config.toml
n_layer = 15
d_model = 704
n_head = 22
n_kv_head = 11
head_dim = 32
d_mlp = 2368
vocab_size = 16384
activation = "swiglu"
norm = "layernorm"
norm_place = "pre"
norm_eps = 1e-05
positions = "rope"
rope_base = 10000.0
rope_fraction = 1.0
qk_norm = false
attn_scale = 0.177
bias = "none"
tie_embeddings = true
parallel_block = false
init = "normal"
init_std_qkv = 0.0133
init_std_o = 0.0
init_std_up = 0.0133
init_std_down = 0.0
optimizer = "muon_variant"
lr = 0.000634
beta1 = 0.95
weight_decay = 0.26
lr_head = 0.00312
grad_clip = 2.0
warmup_steps = 200
schedule = "wsd"
decay_fraction = 0.782
decay_shape = "linear"
final_lr_fraction = 0.05
batch_tokens = [65536, 131072, 196608]
seq_len = 1024
doc_mask = true
train_tokens = 1403000000
steps = 12007
dataset = "wikipedia_en"
MLP neurons of a small language model. Each row is named by its layer, matrix (down: output weights) and neuron, and shows model dimensions 0-95. Each number is 500 + 40 x the weight over its row's rms, rounded and kept within 0 to 999. Numbers have three digits each. A neuron's up and down rows have the sign that makes its largest values positive.
A block is one neuron, or neurons of one layer that tend to fire together. After each block is what it responds to, as a language model described it from the Wikipedia text at the highest values.

L7.down29:487517473533483535468555491529464483496490554567473460565484462490427448526505466478433398401532531588524464534488504466453475509536463457524482514485434481499499425502517410516558491562519478502501448454556524509508481467505498536453524482529501512512577484467516520539536503526485480483
L7.down337:502530483506407512503513550530463569467477549547542490505492457519502512478499454488493492525500506552520524506503513572462538547346513555471456483579616520492523430517468594496524593545496455538494530489525499478466542487487540488498515490487496459541579563496524500507599494464489562493
L7.down988:543489455431457473462492529564416503486454508564535530558509524485502436529470515496511523538445510490505497445553542509424502528514475504455452525539486585487455492460507504521507552500494490494504431481477484499506511608476531489514491490475587475469500504482535488550499517491518519462
L7.down1233:573555490514479451496507464439457492477437475446471444507433477492466495436479542479507483506534550489536511497485407535481587512522544477528474474444499542486576466454452537408528513561466530538520530606503571469521528505466527547549498481480438427555619423575513420449509526527446497459
L7.down1463:537519514460547508528536470502461432432461547429451500424508475474447585493494503554470513551462563495483456488526466526530579474606517500543514516540519514465496503560485557501430555500500561455485545450510486490538396412514533429538480473459525491512523527547485452507562545492493495464
L7.down1478:435498535564471528455465499499462487525497533511451514513508533500483538504509523504440485479524463463506489472501461547528500454574450490539529468521492481535517478462493469526556475505544530566520467566468503535522465620535560502473479536478592482530394504427569501530543509476501538506
L7.down1665:539470476443422448508460554550526497465521550484585510448486485567492506504528456460496491518448542401477522487474405493587480484565452529474500498527468485563590428478453554531462500534466486471508502597487482471385500536435468503485491518515473449499500449425500450421466464454531469560
L7.down2271:481486511458471452529487458544475443509435464509516535495480470500548512427544528527512652488471501496446550494554477531585508604427472496556503505530526519460485470507489440486473553489433519403537511434544442464519476496440547451476513512535573508497550440469557486498543545477498464545
Mid-word continuation pieces

L4.down285:466566549509479502568487438451483479536507543514490505528555498554548492524502449553445462486476532475524430479451539529576502439486502463495497483487494496457560484600469463537461514508546436527478482428558471508443456463533531496464521502527514518515559559544530505518444492519491556519
First-name completions

L10.down404:482520510435494477522542508472537503515498516510458487524514513505512448496475528530507518539588515546484529567467430473540453526439546463496463503514486459528493501506516532524532539494503567432580436576529444491416475522433527478513509524522520542446523549499472460444465427510474436610
L10.down446:545533506444476419450464490527476472481520525462468536441563480534529483524467438513464580487620550537451499492454544596469508452491514496492501512515453457498553486539479513492514468476565492486521461513546603461474509498522627458548458446560538444502530534487531494515401501539467521479
L10.down905:540469522449489519465586544508472511552509548486518510509516501428458531404503475488557457541480499533467509501551407575511541527495495470547458554520564465488512462481504443482527470482490505522490489523489480484490497583514472506426533435550479493496483459474470504450481542418472485564
L10.down1028:505511539519422435497527443513455480469611568546411488519421450514538507501468535411568512470512512492457471518508504460514475570496547482512410497499531401490535474469434457495535508437451436549436471508456532524506481526436477504411564569533448523507540550554578497567517427495502477592
L10.down1116:522542478549560500420525476506503464406458518532553544525453491497403454472423505487407465494548367483535450484483445552530417420493494514474532493477527497493514530528420486520495461555495507539488513494536480517510497475458542477470565484496551509469549540491556479578478532464531502553
L10.down1470:514444523510499491424463474522477482522500540426519494449544441608461530412520388536514518498454473454478536546514534495500537493499523484468551441470481466501516513444452510451542529505480517474498470523521444460483507413502448536468500507504502578490434447505499490561496498555524553528
L10.down1790:527507510380489539540501533508449525521487480550542464495492497545483439545494449562517498500466497531504438492480484484504469544509489551552431410492499461467472489509473572433552467526429549445409533454516467515432428539458499424524517527485465454438480544438479497479437544569473502504
L10.down1797:498435519504502469515519489576499550464498546467492506543440526430446472525511545530489482430515505468404521503483465479538406561483483494495544505616527500487502546486470492553554494502528549520518461582464497521498496511503504500473503449513485476477564490469479449561423521482470487514
Numeric table cell boundaries

L7.down498:483496485494484525529460405477518460594537439462441567528467472423556512481467506547429447508432497535555542503454527472532521476534534518462457573479488459430474527401486515493518467584514490484481533416552504535493552475435465472547557528551491520504525502557453435450565504519596455527
L7.down707:552440514509469466494415466486503508491508506454555459565503522468530499552556502469522531515508491496475478549446545545515563551513509466486523412487493531499523522527447427533454504544466416487514463559448507483566466438507485475522488564521483539477495484532570532486520499414481471412
L7.down714:538484477512510459589454483515505552485483508520525478503558551583518499540494502494549554526561554456499479535478558536485587528538467482498431571474484470533566478581491474477436535549482522482607509560514516507549538500534543486509510504488455571478497491478476518555535486506458533461
L7.down1014:577457498474542491484546429535509508382523481484499552489503533501489488524564466432520519508512497517571474443562557518483472522529575430610492501427518551539459525503564500490459520496493433446573537495581438512520504486501508425497458516483464503496504459522469563554496520569468498457
L7.down1107:501485513527507454470543501533485558372515527527503489454616592441486533468551525507487530531503486493494491554510430484477513532542449533518452537531562423558472498475585490519538513535489455544547441454498518475539578519497460473602520458545576478503495475462498500504484532434565473509
L7.down1329:556442471461530526498452519498572486519472491474517393521388442522521477529475455568451505569554488525487530552448584490548435539535535469484482456462493516533400496519531529456541495581476470501501481530539508500593466493473502542598513461500413446451499529500443516528429474525455370569
L7.down1670:480496497426505417417461490542574464533430488532472457462490475478499518522495528482494496482469507423536528508506547508479543452389538495493495512522415567514518494515524510502575554531496437489490475460445508441544575541501426536433445495506536467507518480522515526508450586550610455545
L7.down2277:566504434524484464499429477557454477425429562450428471461469532489529484561533483571467496482514504436476533457487439527539549427575443528470462479496553579473523495463538532522480507467549523511533570537467502480446554523536497514538474514580461498591474531458539507534478515431510534513
Zero digits, mid-word pieces

L4.down984:547514443530470551453427545485471501504578471493521469513551438521502530461579500508489486493533549459495421512451428477560537510577498486578456472534452548512529518532568424578560433544530526485393501490447434519577465514494493469550482466526515530482518532527482544469522529552557516500
Infobox section-header nouns

L10.down715:514410514494539467437508488511488528486520491470555506493523452490449520472518454485414482500523460572484532435530460488531495443472480536492513571518504538520518459476546494509469507484547530435531459499516553511513473539449501480488558454513506508487445509468466530512495509469500501468
L10.down887:467475477492490526527480506498541401582459533487492533507537404536546542521539443467532527524516490512503471472457486554511516427566510423466454444495511536518559527534477492438500523514582481494514513530466547518526432471462442453512501450453514512527424503476573609517506478445509546549
L10.down1057:499476462536484513516540501495534542551583416562510446539543531498484442536469455557466437471514501481437546516553486514486523529469525472469511509482540534506411529479460516470554530493540486451519505463445510456441486479544445471507500479483493519478478587532481498511476478488492547539
L10.down1404:523488499508579449496539407540559460440560591502554537481506553496436466453507458567438491430507486506494434534460506462477483435514480565544526487518533555531535528517535452562511522503520512552513545485491567494480539456562471496518514481493429558551522524566501492466433531574514561537
L10.down1536:435472503463551464474514541579519536510578546535483459439546430568503535597498484462459537469468582462579494511492542527491470488523581516460512491526463547533528472500487540506534543472521556476518433457473567481484462480554570487554537517552549466542511493482505537495526423486467523505
L10.down1846:462458490505521507517496464514585521469522499480504438523507459520516517522514503484572492461542510502521506537543514486454524501499505530524561559566515486458456504470511472519577508541482567566562466428499469453538446550508525497556579394606525475514457487397472498526558472497477451442
L10.down2085:513480437525507516536501450443559525470537495506430411507557549524424479434513538607554507466475543514488507549605468489557527486500453435429506537463485550500491436494508469529501530534535487505449418480474520514498439514520492504531514520571465475513484499517515495535480456563452479452
L10.down2315:458531476558579380495549562514502527497564476497432464502502548502537418452521513491443504478559537487500475503523447438557496536440456544409513491490498491475647516524567452460453492515454491489479603524478455606509545446459536474544460561583495428458525508545562555585581502510495507497
Month names in dates

L4.down2283:497505516474532545511505520499548554491427473546431500459461538481507507518518491545538501554477562479477471505539543472553455488489543513529550490521506527525488500481542488504501508511378445464502494448486534453514518470576474579471508548577500490462508543456545506435391464497417522481
Month or place lead-ins

L4.down1227:502529544524617459541510477529496500525564567483503493492504499492572486499509544542511517524490448512547542504444437443401525442507485535409487468546487414445498516509532461460455521492543490493480500563460508537503397482529521566510500496523563506493536501520485406459465491467445623456
Noun-phrase determiners

L4.down1972:542487618504524517574489436503463425558500489455483498541456576488506365439483508534510479571419492464565481491576513536525521542482445502420424515431474445482488474485510449487477468546499464490513578476461520507523415418505444540460531496485477487464466537483489454505454494445522544576
Example-list lead-ins

L4.down983:479544544505434527501463440517547502526457467486501470485524517472542478515519534385471494526508586542515475487527405481528468544489464492485505444519531605557548515522506537488588436507479533510451487525497518527482472524464414558481470438544497537412532493501507474476451471483458488528
Digit zero in numbers

L10.down294:515557444485446521466532517499457536519491470526460512516492502449496466530440502477515491478465526489491482589522502427466481559520514512514487517485500524527536469455449486484469482586494571476446509502517563550547529456404493486450447522414542481471476462509498511477515410519518456522
L10.down456:487420488457467467532456478596429494458451506509479470503520449436513544450521460495443456525517456544465520509456531424500459511500457501512439453528456537493571532488524502485483473487527509490405489483526441482433494425503557526447483498523449496462546512579485510577506532531530481535
L10.down460:517472513595470418577571458527475498509416455446545497553562465423537543474576530462507455486459489485471501503484484482517494498501460461587533490554530522504467484514424475567564492515481535544537484477557515500490468468531481479455454399518477465435493521566524462524531516443522491408
L10.down920:516558489514512549470480534559572556572450476432449537432522564557460490433451529563416485533514485492558520484457558496509509521424461395516509486481461451445519513550496455516483510508527533490470592546488454520620518514486513489504491488462515522498475510528482513438458533458443546523
L10.down1039:479483494572468433540529458411626518508553482515586476555506513460551459492561525493530505561496453518476465525502494449547529482486528524463523513449547427525469509551537493520493502495403517518461482454485518487540523522538492512521496483468496414471579497382573523503498450454544379536
L10.down1871:491452486562518547532543510514520557515456514493487497551479450506485481449434483484516553484518568489518467463500553560421483491517570482515504455512515480458518526516555410584506419521515495523487492468542493487511510515470513577511516524546527462568504455467572457552469510483483511397
L10.down2013:493521506506480549481454452463410514513462557420517479533503436447505550569507468493500460460485475563466493518504485424441466519514459596553469465522409574514510491443462549457538493522530511552487506511518492490502548488471529505549533504482491494447498458511537476505522492458461555514
L10.down2051:472504538537525491474508484578460520523432518484563509491560501510448529436484533531538517505515502532518473516543394500505534538528456473545466551489474537500513545471502478476591485425447485442520507531582461571538579485521517488556506461463511483517509443519454513423481470546547511599
Digits in numeric tables

L7.down274:515497463502540509451478499489492430498590538491506483461504433517439504456476466523508545503443516587437511463493523494430522530451541614551461518591510535396551507495496493489422409505519512515545509466508510485478517511497472526491436432537512531545476433486498473524592563436516523525
L7.down352:462455447484501507529504524450545485453451558487515443479456470473412520543474533436437484471489551569510497448485436517464497470591553488460486449552458555570492502460423456513508461520506518520493472493525464502477558545523550502453564498546453517456556521396491500538487522533559429573
L7.down739:448462522519482530518544516505495551510474501508499419499437397584565510536475444518472492523504428527448519487490508512470502564492436439435500532512525474518533530436544590498441543506444477537570384519522542490467499547447526470539529512510523494509450475527529513481454500501520360499
L7.down765:487503481535510523498540568459510475550524474486550525497559480402534617538470507467502467505482507523442441499447443459535559490560444478506518466508467547480452516469468481462501535544484452516456468533512499552541466494500519491468484534463500525543533470546585544529469525561526569429
L7.down847:447502434531573503492532508521487518515494565523516527534546536543418501485545475446555460490475494423511582480499472466501521499534553479474376506475483460559527430533456498461474501444499486456569530469490512545535524507430520519511514490516495503465448606484502529475544493519492489520
L7.down903:514446490522464488489571517506504475489439476438495590529491485535433448539592531468525442507425520483513523503487569496454512563517538500535528498472519405511548425500470487489480510470478515497488516467563515537481468446475485603540485441499492469376474526477460587485500530513532526518
L7.down964:520545537525526455560486548521541527485541494471487558551496559493514593423540540476514531417485562508559451515458504529498486568532513502472589535529513436447477448443471498464483504487544477508443520419518492579476545504526468495486432442486540416583505431536526554553544499445452459469
L7.down1342:530448529506501467496561491504473490518496535486519518523517511533491530491494496475469491511538487482534555545548423471563465519545476514569501442456508476449529474460434567493535517479487546454517578614422504471492446532523449507508480554487449547500551514515522449457531433463582505511
Sports table cell numbers

L7.down326:505482545519522461547418491501491560481485526484465411568579558459493533455554508544510587510474511466564502489530471517475546521550524529434434532515559493477555534525473539454523439477487471475481492564495511500520457416510452501511540489558509587423477563505482506480516519529489557530
L7.down1483:468484514603492471533535454446524555541462490506561483430524471499503542483532499502489417538513496466443523470516522488526489496579462487484537550403516506450470536483519550474491445492463421411558484538451551441558456521436528472499540528654490478514497514453487489517532484523479540530
L7.down1551:547530470536509519538475523466449513555438524454495532473471565492492516470434550457498465468478498471548497527431508416448526458458437519511509550553504483505475504538545496486479552534464518527516513519487505473538476541486549491526442507499420485504398511508526475470519439498423500499
L7.down1561:541528518481453482519526441460546437528524402472483497493496492513549530490504511572481461512512566506563462542511493413492507512493401442448488582510533505469494587497483516394460455511493497564436478455455486529458470547482534505478507545557482484427451512488439535465549479512465476478
L7.down1833:500517466557519461552488478447445466514502528488532500528479420476505439431513549517475511503524448490469468513481524458490508493491458512483464513484450531503488556604412477510479528472512586549541496570481505493470470549530523474485494567490454501587463559456480460529486497485506558544
L7.down1859:533497509503473578530524505542492475502529426558445476512501372511490476543546528616455572510505489568469403518544537602546507539490598407440533530507460532516512525500514525446523462497561525524428478523486516481496464485510523514559548519521440507524524458506532479507542521524522518598
L7.down1932:463511472507539553487560515520481501535503516452525402545503527491518448539505387532520450475477492480525508476569474521454476505499500426572428561487513552511558497492516485468488502549447508453474486545527558557579516468557526413413595444456528442535459483469469534432488513520508396442
L7.down2133:410540521543503511481531537489431419449542533531442564532515517431560447507522490556531508468510505463508501513521594599473512459469508481497435431462579481469543504487455524454431508522454452452477484555508483446555495471532468489534490452465505484489487484545503481457469499560516543564
Partitive "of" after quantifiers

L7.down109:468561474486544405486508606402490457484492449567529494564449539450611493542458423437555510486526487445460457505492532496469553510504456576617479544445524444440527489490500544491472487553512515467553520506513546509508498436593437513530497442497493467482498461536527450462545493452505460466
L7.down463:455507442441424451514515512469544454495489478493506476535523460427572524471457547522446521514375493522547471537502497535508493553509467539461490462438506431523389564480495489454495548499489515518602440496411507486559477490450474507549532503571479500600574560484469345541461490561518403426
L7.down530:457536494494482555477500500521509471474553548508542526527410604505494442501538472544396501569496551472471500509493523423455488517548495492481435478474482461480463510480580480480504495467479472522470530547470491464485490520507463514543444488576559500472464457439563528477489473330478499546
L7.down618:533487505422519529487436508475465540496483499561452440424544582545490484518385578507536588505542534504504522516510526570477500480516466513513458547500527470432545438519450530511535469463500460514447530582569485484487595502470508400534464470556456500538509454477478442486538575547574430522
L7.down890:495505541439453543496519452447490413466435441481500471480508442519581416490500498545383486536554502518490485490506551469488562482496437552452517543496509506516518557523492465541459470446528470506519529524475449424521481503497504447511505518416489596531471485474421561495487520460500492465
L7.down1204:413496473524499492464557594459501453543527514610497509539513539534532558475459473510432469485499464551445459508482512495457517521512545433502452522480503500416485513518445474508457549435466475451529485572501463589539459517467525491450413468519571439502530543482514526527486466569482554502
L7.down2313:522526523502480501445521564462432496430494512534514457505465555454527502484482480485464479483535494507425509498542485508512477518537533480541530530475505458417460554447579461518482534494485447508471414444481540569504524500529524534450464482545440475484459514495559558456492516575507506526
L7.down2314:515486536559510518549519483506503541464472487488501521502526476521543595468504524473548425504461543517466473488500501450446465537507447523469489414477528546450506500517495492514445453534499472533496527548409563554509557488443423516477416539540489502517543551480580519384518518530499529516
Example-list introducer

L10.down77:527518563479506565520483530564496502563532424504518468521481468506523488504488521424517554504446513446489468549564488521457523541487502516477520537461499536535462570541452502506508575521530500511529536455452522516505503516539527470494478474565481485487511552568495558554531525470508497466
L10.down191:509434472507449450615496562589596537447508476499555546394467461525543469471488542537441435515513475551476459448464528483488550482477435462564502518432534429507548527453486468472506526403437489490526487449494532561467510493505477517529460524425543535445449513490544459540493484428462475540
L10.down1069:417521441517477520558536510488481533450571457499526523479471498484453498422444551516486524503561481542513456517515448551502504485487495550471546543477500415481553462497436451520508515482570488559496546508462419490478546450522506533430561558467527498521559509411533540493463519510499436503
L10.down1100:499478452487520412530480522505561516534443467471496472536451430488481549444499471469453549538501478535521443549450494555491477539538497529600542496485539564504549512472508530565528473511496524475550501483492560577444523565529507505384528477535467554576427508523545546485526522454525462523
L10.down1908:527554463450524511512506556533527531595487526431512539451467451504526535515523452498521566537477499458547495499501479465521495542579433511541492581511470591515555492551628507487488550505500520470526490561480478490536437520468532486427512463489460511477544549537509548459457568467549464438
L10.down1917:487494480523541516506571470498534516542488495492442551455495443464520484468481479484488561495485483577530502494518490568559467479566533442517460529491568449502501514501498485528435523465590525510524458486476475523490547544534486482519480448492469458539527457455505506546457492455401519477
L10.down2073:467453564475481476487509566447490455572565384441483602466493494499471482519488554498449497528502405550520444499454529452478621385482512511500478517555553425494491493452462450470423486446497492560541527499473453500505477507425511535523478472503535514471513487448602522554460440474476442520
L10.down2357:478426468507512420455572477553497523431451449469520544425480425506506464378484497579462483575536513460550497463529411504580455457462552534492521551426474522530474437512499415481530510507564538442512532509561583466517564475585482566453467449432524538501478488493473531502595523415445431539
Participial clause openers

L4.down551:478585528479448471503456504529466559479622571489476503478588502556499545460509507519522465528471460500521455519532450530505434523456556483482455587509492444468532485500474445494550526535490541544513563444507481419419513556554511407461528487520480488485527505471469511489490490536536561498
Partitive "of" after quantifiers

L10.down280:524486511505535580451443467505400455479486526461449471538506534492493549511406497520466487484427448473500481485574399490495479571512521474457498449493540499523569573531501495548434521541525564391450456543542570507526446478573508588504491491520534532493435436585521501502492489546520497583
L10.down284:560469511531477454490532465455515529458474507493517529511456487529564428505527484563520444484494456471508465419535571488515494464415466457543504488505507519507422454482453482498473466514468536450474422523485459531501537494517529471521499523518516520514512511526563529500466425484487479520
L10.down526:540543457458485496483502490507477486494518532470527502511481547500523490459592488501519528525479495522518460456485549457485453541525470481498490553572488442507537610500538519549438535514530475550496412528421531496485493507471549468479492475501556498513497487496488494510533443546442465472
L10.down671:523486471530535564530547499531435523519484588460581515517530549503560460457543490533458513479479565501491485504596411473479582524510465502569516505476402474436538465545477552549427554503569513582506415529523502466488422455512532414472551620514514480477464487532514503540485489492475497574
L10.down683:447540462468530525494524487518549468458532456496522547515450437456542422483532514572574490474537506470521477502515519502581484467470484531469521479505485526485430500451503499534486454458597536495501474505474469472440456584538555471499572550539452507452503483536557528540452497538457560472
L10.down997:536491483492486539472528530499491516616469477502466475499568484466528460566499501514460566500449460458521505496492614509511546517533493549482440462535422555495564458584534451518463511493482483488556448479490484498454431576474561484473508509479559511528464465476536445523601471471534549460
L10.down1955:448494572496561490464541512452402474564502478471436509507483482468578458437468496480438530472406486458507546500517597501473485499484506514499458461426467513475547528520538463514447509526484444491475447509510521489458525567506461496527495551454548513491448465558507512529525470489514527489
L10.down2009:490496487428548538515473491506462517550502510567569470465562490458502519455477504506503488501483467508565521482454591577504470493529476488511436511502509471500488577588550501489490552431558515475510438550493533512518503512485468441483513507445528501507468494518455462515545484533428444472
Partitive "of" and prepositions